Weights of a small GPT-style language model, trained from scratch on English Wikipedia.
Size: 21 layers, width 256, 4 heads of 64, MLP 1024 GELU, vocabulary 32000, 25M parameters.
Architecture: LayerNorm before each block, learned positions, no biases in attention or MLP, tied embeddings.
Training: a variant of Adam for these matrices, 464M tokens.
MLP neurons of a small language model. Each row is named by its layer, matrix (down: output weights) and neuron, and shows model dimensions 96-191. Each number is 128 + 24 x the weight over its row's rms, rounded and kept within 0 to 255.
After each neuron's rows, "fires before" lists the tokens most often just after its 100 highest values on Wikipedia text that the model never trained on.

L6.down914 [ 81 122 163 102 149 125 149 171 134  92 140 157  79 138 114 112 165 131 101 145  77 153 137 114 102 155 116 145  75 147 153 127 143 112 120 147 129 151 146 102 125  99 134 118  93  65 112 146 149 125 144 162 175 121 147 130 119 141 110 118 145 146 141 151 145 136  96 166 135 154 131 131 140 148 125 147 146 136 105 133 174 103  97 132 146 141  93 108 130 140 130 148 133 144 173 137]
fires before: " |", " 0", "\n"

L14.down836 [144 107 122 154 134 127 147 137 140 136  87 120 162 151 136  86 170 127 120 113 140 162  91 121 141 104 118 116 169 137 154  96 131  94 145 146  85 133 134 141 126 120 134 133  91 105  97  97 174 141 106  95 148 136 127 121 130 130 154 112 123 118 130 113 173 137 138 123 154 176 111 122 132 108 143 116 146 148 161 134 137 145  98 114 114 131 129 114 121 155  84 112 136 137 160 127]
fires before: ")", "==", "s", "/", "\n", ":"

L4.down690 [ 97 120 145 153 122 147 106 126 138 129 102 132 160 102 141  96 149 119 134 116 108 149 148 144 102 140 123 114  83 133 128 118  71  96 156 112 100 162 127 136 181 133 162 160 106 132 139 144 255 107  92 146 158 123 172 119 123 128 125 139 160 152 122 110 139 162 134 129 147 138 129 113  84  95 162 133 115 135 151 164 120 142 100 117 135 131 122 128 107 149 139 120 135 104 181  71]
fires before: "\n", "|"

L14.down600 [103 182 104 111 149 133  94 119 136 103 129 120 127 114 106 144 107 110 123 134 117  87 126 104  95 130 139 107 114 110 114 102 160 110 154 139 117 146 131 129 157  92 155 131 157  83 117 182 165 173 110  85 160 158 163 113 120 124 116 105 159 127 127 131 134 155 127 171 141 158  73 179 133 119 116 123 119 109 106 127  89 171 136 170 111 101  91 141 124  98 152 142 106 156 156 128]
fires before: "\n"

L13.down678 [120 139 137 177 139 113  60 153 146 142 141 109  86 172 113  94 171 115 110  96 166 122 160 153 136 129 124 149  81 103 151 152 143 129 141 127 139 168 114 115 111 114 140 116 142 120 135 140 143 129  58 141 175 129 147 152 134 143 110  98 135 149 112 147 148 150 115 161 106 128 173 125 120 120 132 132 166 140 144 114 138 145 119 130 159  94  99 145 140 132 103 131 151 120 151  88]
fires before: " |", ":", " 7", "|", " 2", " 1"

L16.down338 [136 118 101 122 160 169  82 139 171 150 110 155 120 130 116 144 115 134 119 104 139 133 126 143 102 124 120  97 123  84 141 141  98 117 106 148 121 160 130 132 126 119 106  89  99 176 156 114 155  39 150 128 101 176 123 164 160 102 127 147 115 144 155 120 114 122 127  95 152 127 153  84 117 141 121 153 151 123 166  91 114  91 113 143 138 137 114 157 164 117 150 154 124 101  73 113]
fires before: " |"

L16.down408 [132 133 165 161 139 144 100 144 130  86 129 146 122 202 143 134 140 122 129 109 134 111 123 150 128 136 122 109 155 174 142 130 101 106 142 106 135 116  98 158  93 116 143 129  77 134 158 116 138 134 108 117 100 166 156 157 164 137  96 104 119 117 142 154 122 151 124 151 147 149 123 128 152  94 110 162  83 141  92 104 154 127 149 151 145 162 117 128 136 147 122 123  66  97 150 146]
fires before: " |", " place"

L11.down790 [117 162 138 152 119 128 136 143 151 162 163 104 124 150 100 145 144 129 158 140 166 144 122 158 183 166 150 111  84 121 124 134 111  64 155 133  96 152 119 113 152  90 126 154 105 145 113 133 160  26 137 120 139 104 111 119 117 126 132 157 140 162  82 119 147 133 134 127 106 157  95 103 159 114 149 131 145  99 136 130 141 156 124  99 108 113 115 133  99 136 117 137 153 118  88 153]
fires before: "s"

L12.down807 [122 106 128 133 139 128 126 136 112 114 118 123 127 126 137 121 108 119 140 103 124 131 131 125  99 133 153 119 164 119 125 135 128 138 145 135 125 110 118 126  82 146 110 151 140 128 149 137 194   0 175 255 125 111 143 130 129  93 123 127 144 127 153  93 138 121 100  80 128 131 114 156 110 126 135 131  97 123 136 148 130 129 141 115 126 128 112 120 107 108 119 125 137 138 115 129]
fires before: "\n", ",", "-"

L13.down783 [136 109 160 120 132 118 118 134 111  93 107 162 173 160 147 141 126 120 124 121 132 122  97 132 117 118 137  99 147 151 170 115  92 117 132 131 116 120 115 137 129 153 128 111  94 136 148 133  93 132  99 126 126 152 153 156 141 153  97 149 131 126 111 136 151 165  91 147  92 152 153 122 152 131  98 151 162  96 166  71 140 123 151 111 132 120 152 128 107 167 101 115 108 112 132  82]
fires before: " |", ")", "\n"

L14.down761 [159 132 124 106 127  96 109 147  90 119 157 183  99 132 119 151 115  83 125 108 139 127 102 104 107 149 114 147 110 127 118 151 121  92 138  92 139 118 130 138 132 128 119 104 157 126 103 154 139 152  86 114 118 158 131 120 135 114 118 137 128  67 135 123 149 169 120 141  79 130 118 105 128  93 122 125 151 173 124 110 107 119 140 141 134 100 112 158 116 104 156 112 139 131 118 157]
fires before: " in", ".", " of", ",", " and", " by"

L4.down37 [143  71 181 111 165 163 141 149 148 108 135 122 126 156 134 132 134 144 139 124 123 112 133 136 133 132  64 111 117 124 147 145 153 157  85 107 132 106 129 106 103 120 145 123 112 114 201 118 124 139 139 124 164 135 119 122 180 120 114 111 172 135 131 112 172 126 165 116 140 151 119 114 157 122 107 129 141 146  86 164 144 152 109 114 151 151 124 143 138 124 126 124 119 157 118 166]
fires before: " |"

L14.down725 [116 140 104 134 163  90  79  98 143  74 120 185 129 155 137 173 113 142 128 151 109  98 143 125 130  98 126 140 114 129 108 136 149  96  76 121 128 135 119 153 119 177 152 113 127 141  91 166 128 163  90 126 167 144 127 113 142 173 112 103 125 135 127 137 119 146 120 158 106 110 117 130 135 175 124 114 132 136 116 129 100 149 138 166 128 121 102 157  94  93  92 150 126 116 123 140]
fires before: "\n", "-"

L4.down781 [100 160 139  97 157 126 148 112 146 132 150 123 115 151 147 137  81 107 108 123 109 158 130 121 138 126 127 157 181 159 132 132 116  81  86 139 148 132 151  81 138  81 154 143 124 133 128 138 157 151 143 124 123 108 110 106 140 134 148 173 138 121 135 158 118 154 123 136 150 118  93 124 124 139  96 171 151 139 154 127 142 155 167 137 165 175 120 151 145 114 129  95 106 132 137 105]
fires before: " |"

L13.down467 [100 116 125 140 120 141 103 106 114 152  95 133 100 109 121 126 149 172 123 130 150 109 114  96 150 138 117 122 133 164 109 148 140  94 147 143 129 126 110 134 132  91 114 116  80 144 136 164 161 141 126  88 116 119 123 134 128 153 140 181 108 101 162 138  97 113 125 140 104 123 143  91 168 119 139 155 149 134 122 110 106 154  86 148 165 133 103 148 114 125 138 134 122 133 107 103]
fires before: " |", ";"

L13.down465 [107 122 113  93 156  82 146 121  79  83 130 120 103 161 136 176 181 157 115 131 171 139  75 137 109 142  92 143 130 155 115  78 108  77 138 133 103 122 133 182 121 131 148 123 140 148  99 149 143 115 117 111 146 147 116 143 106 102 126 144 161 161 115  91 168 117 152 133 170 117 176 111  87 124 129 124 109 143 125 151 186 160 127  93 135 129 125 148 101 118 154 157 157  92 139 112]
fires before: "\n", " |", "=="

L11.down490 [ 98 144 148 141 110 110 135 127 117 150 143  99  93 130 157 112 100 143 153 165  78 115 159 145 175 145 141 132 151 136 130 144 114 180 141 145 160  73 106 178 136 132  92 125 125 140 147  96  99  95 123 152  86 119 133 155 149 112 107 124 122 166 174 131  80 122 127 118 164  88 127 121  96 146 132 120 140 149 124 136 142 130 138 123  94 138 157 108 118 135 143 151 109 129 132 118]
fires before: " of", " |", " Party", ":"

L12.down735 [130 120  99 112 128 148 125 150 113 121 152 137 124 107 118 139 140 109 117 127 120 118 114 125 126 106 129 130 127 128 120 153 168 139 128 120 128 139 121 121 113 120 107 113 128 139 117 114 242   8 155 255 131 147 125 117 114 121 133 137 152 117 128 114 144 112 133  96 147 102 114 134 127 117 121 146 126 123 129 128 123 154 127 122 128 168 129 155 122 110 155 120 118 116 125 126]
fires before: "\n", "=="

L16.down55 [162 112 159 135 117 128 110  81  90 131 124 150 154 130 122 133 161  73  89 115  92  85 159 106 123 168 157 152 148 109 167 109 116 126 157 113 145 196 136 138 104 160 137 112 129 132 151 112  76 187  91 118 149 132 140 133 154  83  78 136 163 150  81 166 153 148 139 150 114 141 112 137 111 130 150 120 100 138 118  94 151 180 122 167 149 136 100 140  91 134 101  87 131 115 141 124]
fires before: " |", "^{^}"

L12.down1018 [148  80  99  99 117 123 134  99 118 122 100 137 160 104 141  78 141  98 129 147 120  85 125  99 132  99 135 148 144 120 137 139 172 120 152 127 113 161 131 167  54 123 115 137  73 127 106  97 243 150 155 140 135 112 136 113 145 115 179 141 148 134  92 148 155 162 123  90 128 142 104 113  98 109 132 112 144 141 104 115 145 137 127 101 134 133 126 148 121 137 113 151 124 140 156  87]
fires before: "|", "\n", "The"

L4.down841 [120 166  75  96 137 125  80 110 143  75 111 121 130 125 139 113 141 153 145 130 118 115 176 133 125 116 150  97 103 117 159 116 158 154 133 119 183 121 109 136  72 139 137 124 150 124  94 150 129  98 153 172 144 126 106 168 123 140 123  49 135 136 120  88 162 105 156 113 143 138 138 151 102 114 142 132 169 129  86 112 138 170 101 151 168 170  98 136 134 146 142 156 128  89  93 178]
fires before: " |", "\n"

L13.down789 [117 165 168 107 131 152 115 159  96 129  85 131 121 147 109 130 142 134 114 146  87 129 124 165 137 136 106 138 102 159 186 128 113 117  94 126 154 126 134 126 144 121 147 116 143 164 123 118 131 175 129 135 149 153 133 125 140 156 118 170 129 164 138 144 124 114 129 162 132 107 121 103 175 124 152 120 105 145 123  94 118 165 124 120 158  99 107 154 122 122 119 146 185 139 127  83]
fires before: "\n", "-"

L4.down19 [101 173 118 151 135 114 117 113 169 150 140 142 137  59 124 136 106 137 161 137 124 135 173 129 108 121 102 131  83 111 126 121 132 169 163  97 102 154 154  96 133 143 170 113 100 103 126 120 127 158 121 156 124 125 178 134 144 143 115 148 132 109 147 117 134 165 115 147  78 141  99 108 125 110 117 118 126 121 123 125  87 152 167 135 153 135 145 121 113 141 129 129 115 114 179 103]
fires before: " |", ".", ";"

L14.down360 [116 114 162 141 148 139 135 129 137 159 131 140  93 123 136 127 133 118  95 157 139 138 148 163 163  97 146 144 142 116 114  61 102 154 119  94 117 131 122 146 134 120 138 130 110 138 104 132 183 130 156 228 126 123 129 132 134 143 112 146 150 146 122 122 116  51  93 137 145 145 102 161  50 101  97 107  86 130 104 141 152 162 159 162 114 140 183 125 104 131 150 137 104 115 165 183]
fires before: "\n", " The", " In", " He"

L16.down609 [133 149 138  89 119 158 145 143 150 122 115 156  84 135 149  96  79 175 115 110 139 152 171 127 110 147 139 152 136 146 140 108 112 145 117 150 143 129 169 122 172 113 109 136 110 124 130 144  64 190 144  25 161 159 143 127  99 139 165 142 157  98 144 153 151  96 124 135 132 100 151 173 128  88 103 115 131 104 129 151 128 134 169 123 152 133 142 159 142 105  75 116 128 130 135 121]
fires before: " |"

L6.down615 [120 104 105 131 136 163 148 136 132 150 136 111 169 132 155  98 106 105 172 107 168 160  80 131  88 140 113  72 136 154 139 169  83 132 166 144 156 132 145 133 154 102 137 132 180 190  92 136 125 147 137 132 117  88 159 170 145 123 105 153  73 145 117 134 114 170 149 114 115 134 101 124 115 130 133 112 110 104 155 123  75 125 159  97 130  92 114 102 168 122 144  89 141  95  90 129]
fires before: " |", ":", " 2022", "C"

L16.down693 [ 99 127 200 120 123 150 116 127 110 148 134 129 150 120 151 152 132 129 102  88 142 146 134 120  74 177 119 118 135 182  72 148  85 142 120 131 125 148 153 133 149 128  94 129 131 130 180 120 136 165 117 116  55 142 132 141 159  82 133 155 109 124 143 162  90 139 116 131 179  97 126 175 122 142 135 124 162  90 115 108 143 139 143 131 157 122 145 124 133  81 122  95 122 143 126 111]
fires before: ":", " be", " of", " |", " can"

L13.down20 [143 127 139 130 152 106 158 149 126 131 181 118 107 167 119 100 163 137 109 153 156 118 103  80  97 135 111 118 135 139  92 148 170 135 119 112 118 134 124 138  90 111 112 142 144 117  94 131 119 152 135 140 137 164 121 112 149 114  71 111 135 142 104 102 137 123 131 120 109  70 134 115 113 132 145 129 138 134 146  59 117 149 120  80 122 141 112 112 110  95 153 123 154  91 121 137]
fires before: " |", " 1", " Goals"

L13.down812 [152 119 131  98 144 103 105 145 151 131 105 158 139 138 139 157 151  98 132 154 139 124 136  88 157 144 144 122 104 146 119 152 110  93 110 100 114 122 138 103 128  82 133 128 141  99 119 121 127 126  80 157 108 142 102 122 156  91 112 133  96 104 143 113 121 153 123 127 112 158  92 152 185 124 132 143 134 119 124 119 142 106 148 105 106 123 111 132  96  62 133 142 162 153 124 126]
fires before: " of", "\n", " and", "."

L14.down177 [132 143 153 128 130 200 106  75 120 144 146 116 131 133 124 106 130 130 125 103 185 127 120 113 137 143 110 107 142 145 113  93 168 116 153 100 110 143 144 129 167 139 150 124 115 121 135 112 179 128 140 107 148 126 114 161 136 140 136 133 127 161 107 143 145 138 135 145 144 132  81 103 146 121 128 114 174 117 143  75 141 136  95 149 128 142  90 137 144 106 157 127 163 151  97  90]
fires before: " |", " \"", " ("

L11.down311 [101 142 156 108 126 129 130 134 128 134 137 148 117 126 120 138 124 118 134  82  93 132 155 122 109 132 126 157 121 124 116 139 145 131 105 123 129 134 141 136 115 112 141 125 134 103 176 159 181  56 123 255 148 136 131 145 119 148 132 125 144 142 127 137 152 124 159 132 128 141 160 112 144 131 116 160  75 166 119 136 139 146 139 104 109  96 132 145 116 169 139 136 132 161 129 116]
fires before: "\n", "-"

L13.down217 [141 139 137 133 103 127 110 143 133 107 172 141 119 196 107 127 140 149 102 111 161 109 136 161 144 137 136 128 179 132 152 138 116 127 181  68 132 129 112 122  84 188 123  86 133 124 131 118 121  82  94 105  99 113 115 140 144 124  97 112 138 154  97 161 139 132 106 134  98 152  99 160 165 129 106 127 133 194 115 152 122 139 141 148 102 130 106 130 134 154 125 162 131 130 121 157]
fires before: " 0", " |", " 1", " 2"

L12.down732 [ 93 152 122 143 128 110 122 111 136 126 149 144  81 129 147 129 147 148 158 185 109 147 134 135 142 164 145  87 149 159 105 106 112  93 133  93 134 127 154 104 110 124 109 168 122 119 144 151  70  79 125 155  76 114 143 150 109 110 121 102 160 173 122 115 119 121  92 133 127 148 181 141 108 140 149 105 118 121 156  95  83 113 151 137 169 160 128 132 107 164 143 146  78 123 140 132]
fires before: " |", ":", " -", "ías"

L4.down952 [ 86 167 117 121 101  77  95 132 117 143 112 117 178 124 100 127 119 108 121 119 101 130  96 151  94 128 112 168  95  97 158  94  94 182 116 147 113 141 108 108 181 124 150 140  98 140 112  97 137 159 112 141 112 112 105 128 165 166 141 110 103  94 126 116  84 164 106 157 115  91  87 133 126 146 123 132 137 121 157  77 139 111 113 143 156  80 134 153 123 118  92 116 135 112 130  99]
fires before: " |", "\n"

L13.down93 [ 87 176 129 153 147 103 155 119 133 128 149 122 120 170 133 156 149 136 188 146  99 137 134 135 131 148 122 122 127 167 134 109 140 178 143 117 139 122 152 106 151 116 124 148 156 102  99 124 128 127 134 149 107 146 109 112 113 161 121 132 119 180  90 154 127 114 104 107 160 121 100 151 114 118 118 120 111 128 123 125 158 167 148 134 100 134 160  99 105 101 182 129 108 147 143 125]
fires before: "\n", " He", " she"

L15.down586 [141 130 150 134 136 142 145  91 135 106  99 106 148 147 126 124 107 110  96 153 144 115 115 135 133  91 148 102 112 115 127 117  95 156 162 145 114 114 139 139 122 101 150 136 147 162 127 109 166 163 141 220 154 140  97 132 112 119 124 128 138 101 116 106 109 130 119 130 122 148 151  95 122 120 144  91 121  97 147 121 145 137 123 175 147 134 143 125 198 146 102 136  48 133  94 165]
fires before: "\n", "-", "|", " –"

L14.down185 [126  94 107  93 139 143 115 104 119  84  95  77 118 121 140 132 154 139 125 106 116 129  96 161 133 146  95 122  98 130  63 145 119 101 156 114 104 108 122 125 139 120 157 101 106 132 132 124 139 137 102  73 145  95  73 156 104 129 145 138 140 102 150 144 128 141 162 137 152 185 110 113 114 104  97 106 142 173 138 131 130 159 114 144 154 143 131 148 137 155 124 117  84 138 125 108]
fires before: ")", "S", ":", "B", "=", " ("

L4.down888 [109 135 152 123 111 103 113 126 162  88 136 149 159 135 163 123 138 115 133 108 161 108  70 115 141 100 140 134 130 131 143 115 100 111 152 116 114 164 113 141 164  85 125 131 121 131 122  84 134 168 108 118  82 172 129 128 135 185 157 163 133 117 158 135  94 146  67 129 142 102  83 130 147 116 106 148 127  98 133 143  76 112  84 123 136 106 127 140 118 185 124 141  96 109  96 112]
fires before: "\n", " 0", " ", " 1", " 3"

L16.down368 [111 123 148 159 137 101  89 153 103 136 119 130 188 135  94  73 114  96 113 138 130 117 138 163 121 122 111 120 102 136 124 151 122 136 181 132 121 127 118 151 156 164 111 174 112 138 130 137 255 159  87  96 145 120 117 147 162 127 109 153 151 127 130 133 126 149 136 116 110 125 142 104  65 132 124 104  89 132 156 110  89 120 157 121  99 119 124 125 119 120 103 128 160 107 128  93]
fires before: "-", "\n", "|", "mathbf"

L16.down62 [167 158  79 164  90 115 150 153 136 117  83 154 140 136 141 112 117 133 112 160 149 133 123 134  41 147 118 135 131 156 152  87 159 133 136 152 111 128 120 138  91 107 141 117 163  92 131  76 136 155 115  98 118 101 160 186 158 126  83 112 139 141 126  59 143 161 142 144 123 111 153 153 113 129 141 124  99 108 152 147 123  67 104 123 114 144  93 117 120 137 135 109 158 123  94 102]
fires before: " |", "\n", " ", "\""

L13.down419 [124 144 145 163 168 145 122 100 108 125 141 116 155 152 119 115 135 145  97 130 143 116 138 155 116  98 175 114 115  97  89  91 117 152 162 109 185  74 149 126 160  85 101 137 139 139 111 144 162 116 113 226 135 105 100 163 116 118 122 151 147  99 122 108  76 156 108 155 171 135 141 129  74 132 109 106 125 138 125 162 138 118 153 116 130 163 138 107  89 151 155 141 152 143 113 133]
fires before: "-", "\n"

L4.down617 [110 130 128  88 112 128 114 143 111 111 125 158 144 130 151  92 120 110 146 120 104 121 167 125 121 139 125 122 102 118 130 116 142 136 136 109 108 149 116 148 115 138 118 122 130 181 126 113 232 155 143 120 118 135 148 128 144 120 103 114 155 114  82  96 176 134 145 123 121 149 133 135 105  70 115 128 152 127 108 126 133 166  83 120 145 157 122 145 136 146  96 131 151 127 161 104]
fires before: "|", "-", "\n"

L13.down853 [122 101 108 168 127 139 143 139 187 121 146 115  79 116 150 105 139 145 161 160 160 133 131 122 146 147 120 130 131 111 123 148 103 170 142 146 124 129 149 115 102 116 139 137 120 160 139 159 158  93 103 160 100 125 108 170 142 153 103 134 118 117 141  85 105 104 134 117 106 128 185  66 122 126 112 144 122  86 113 156  80 111 133 115 143 163  86 156 131 128 139 103 125 114 163  97]
fires before: " |", " =", "===", " ("

L14.down489 [133 128 111 118  88  74  92 145 150 118 114 114 115 143 149 147 131 105 123 126 126 115  91 128 125 145 128 157 178  98 127 118 158 109 125 158  86 143 124 116 136 158 185 100 129 134 113 127 109 163 155  68 172 145 145 146 135  97  95 144 145 133  80  92 154 160 114 137 110 117 136 121 161 140 149 136 110 186 110 119 126 157 137  65 105 114 161 100  90 158 129 143  80 150 113 148]
fires before: " |", "|", " 2", " 3", " 0", " DF"

L16.down102 [149 181 143 139 108 159 120 101 114 134 128  98 102 110 144 127 174 143 124 151 104 146 106 114 141 130 157 137 117 137  95 167 157 121 109  94 161 181 154 149  99 137 136 156 107 103 118 105 196 190 137  79 151 140 145 136 128 150 126 100 135 117 127  98 150 103  75 120 137  56 118 142 107 111 153 103 107 152 113 124 126 122 128 119 124 162 150 152 111 172 149 115 142 161 139 104]
fires before: "\n", "---|---|---|---|", " by", ":"

L4.down729 [141  92 133 139 134  80 149 142 118 147 176 113 173 150  91 104 133  89 140 164 145 118 104 161 100 139 129 111 124 129 128 139 143 114 129 162 155 116 167 140 142 126  92 131 125 145 109 144 192 112 122 120 107 174  80 109 117 148 152 104  83 138 125 110  84 136 149 143 118 120 120 102 165 117 112 127 131 133 131 122 133 116 127 158 126 137 133 121 129 124  97 157 149  53 126 151]
fires before: " |", "–13", " August"

L11.down1009 [146 128 119 113 145  91  82 155 125  90 175 138 114 124 108 119  97 157 112 145  90 121 140 156 126  98 147 151  97 112 137 115 118 147 137 117 152 117 106 157 149  91 135 131 136 125 121 160 179  74 125 235 149 123 138 152 118 117  98 136 157 154 146 112  98 131 134 143 112 130 139 156 111 101 115 129  92 151 129 146 141 127 131 110 136 125 161 118 146 165 113 125 146 127 134 154]
fires before: "\n", "|", "-", " |"

L16.down526 [105 134 137 126 124 131 147 123 129 116 112 141 165 123 118 132 131 116 175  66 175 125 126 109 136 141  89 137 112 141 117 132 117 165 102 177 126 168  66  82 140 131 136 107 152 135 175 152 173 186 140  68 146 121 139 157 121 125 122 146  86 111 139 162 134 116 110 141 114 128 138 117 123 160 117 152 111  96 194 104 130 122 146 144 144 129  98 108 150 102  79 148 129 119  89 124]
fires before: ":"

L4.down816 [115 136 112 104 148 118 112 106 130 119 153 141 124 160  87 147 169 108 166 124 108 122 188  99 183 139 133 142 126  99 106 113 162 123 120  88 138 111 148 137 102 126 130 114 133 112 110 112 198 166 161 125 114 149 137  88 133 127 136 127 149 151 120 155 145 114 105 130 133 127 116 127 125 112 107 107 129 114  84 124 137 116 119  82 141 140 164 128 145 140 118 137 112 152 157 132]
fires before: "|", "\n", "|---|---|"

L4.down539 [109 185 176  88 117 143  84  94 138 146 141 143 134 151 160 138 112 103 129 133  85 152 115 154 114 122 141 148 161 141 129  81 161 118 150 126 137 152 115 125 143 151 145 139 117 127 134 115 118 178 158 148 152 167 138 150 127 138 132 152 192 145 108 121 123 120  81 110 123  86 137 163 102 134 115 122 159 103 107 101 113 132 161 108 145 166  98 153 116 112 157 135 135  87 130 155]
fires before: "\n", "---|---|---|---|", " %"

L15.down607 [121 173 114 132 118 101 119 123 142 135 187 129 124 132 124 136 133 142 124 134 109 171 123 127  96 139 116 127 139 150 172  80  86 170 139 154  81 170  89 157 119 135 133 138 124 131 174 133 167  81 114 111  85 177 117 145 141 132 167 119 104 124 161 117  99 113 134 151 108 104  96 112  76 137 114  97  85 129 111 137 112 144 111 116 134  98 147 140 131 152 146 134 122 100 134 117]
fires before: " |", "s"

L11.down565 [145 127 135 134 140 108 107 132 127 136  85 115  89 148 126  98 170 135 128 126 111  99 128 121 120 122 156 161 121 106 135 148 155 119 130 138 127 152 130 132  82 132 148 154 138 132 144 144 160  32 174 252 132 131 178 116 121 135 117 118  84 158 113 155 129  96 146 130 149 137 200  74 148 132 144 143 136 140 102  86 113 112 154 117 150 128 102 147 133 172 133 109 119 135 112 133]
fires before: ":", " |", " by", "–19", "ed"

L16.down384 [103 109 146  94 109 137 151 114 118 139 113 146 119  80 106 163 122 124 169 152 172 133 140 140 146  96 122 125  95 162 125 110 115 121 154 117 129 141 116 170 125 118  60 140 113 118 135 134 131 106 160  88  76  96  83 141 166  74 109 173 143 147 135 156 144 137 120 103 123 134  95  99 127 147 152 162 161 126 120 151 148 188 131 117 168 138 136 131 103 119 145 158  79 140 200 133]
fires before: " 5", " 4", " 3", "vel", "s", " 3."

L14.down426 [146 123 136 121 107 123  53 162 106  88  99 112 124 157 167 134 128 127 117 102 141 137 133 178 134 115 147 114 121 118  95 134 128 104 151 136 150 150 173 136 126 133 153 155 138 122 129 149 150 183  69 168 100 133 118 157  93 153 141 134 146 104 129 148 137 134 121 130 132 124 107 113 126 138  91 123 125 146 111 122 148 169 123 115 143 153 145 103 149 123 118 132  94 147 169 113]
fires before: " of", " for", ":"

L4.down751 [124 116 182  93 148 117 158 181 144 143 138 156  92 169 125 142 165 153  60 112 115 132 129 150 102 143 114 137 102 110 143 132 154 144  55 111 173 165 154 105  96 110 118 139 118  87 172 156 121 128 115 115 147 123 119 141 164  90 138 145 144 130 116 127 156 103 160 126 100 170 120 154 179 112 133 140 140 152 143 125 147 148 132 120 109 107 162 135 160 117 141 124  88 112 131 143]
fires before: " |", " votes", " (", " metres"

L4.down707 [134 114  97 137 151 139 118  88 109 118 105 159 120 145 171 110 157 123  92 142  90 145 194 133 131 133 133 107  92 107 112 124 186 114 117 127 105 140 126 130 132 144 148 122 111  72 124 123 117 143 156 108 150 139 143 126 121 157 142  97 135 168 130 132 127 111  95 141 113 127 157 117 128 133 121 165 164 145  66 161 151 129 113 176 149 152 116 143 104 144 144 157  99 144 143 146]
fires before: "\n", " |", " 0"

L15.down989 [113 126 116 113 127 124 163 156 116 154 118 159 112 110 110 132 121 109 154 104 133 111  99 141 124 176 108 119 144 149 143 126 147 102 106 112 144 143 123 105 100 152 104 132 132 131 123 132 155 210 114 110 107 127 145 132 136 137 148 174 111 112 126 186  81 135 139 130  89 128 114 104 160 136 125 134 152 127 120 106  87 105 108 105  98 115  81 113 152 131  81 129 113 114 114 126]
fires before: ":", " |", "s", " by", "ed"

L13.down394 [116 120  96 119 105  76 143 127 117 119  84 141 140  95 117 109 140 122 105 111 176 139 138 111 148 165 122 153 122 142 138 125 120 107 165 161 123 124  89 141 148 142 151 116 109 112 157 100 129 183 119  60 139 142 155 144 107 102 155 169  96 116 122 122 114 107 154 148 109 125 145 151 113 124 154 145 139 163 178 139 105 150  83 114 145 129 125 147  96 106 112 151 115 125 139  88]
fires before: ":", "–19", " by"

L13.down284 [108 143  82 159 163 144  89 102 125 132 122 163 137 144 136 120 128  79 108 121 178 120 123 159 115 173 132 145 105 127 119 113  92 145 144 131 130 127 157 125 120  99 123 160 100  91  90 121 178 146  85 124 158 141 151 136 153 157 122 101 119 110  75 108 101 149 104 154 120 118 154 102  98 167 170  98  98  99 142 130 141 186 154 132 170 115 118 121 141 125 107  97 107 112 125 117]
fires before: "\n", " |", " "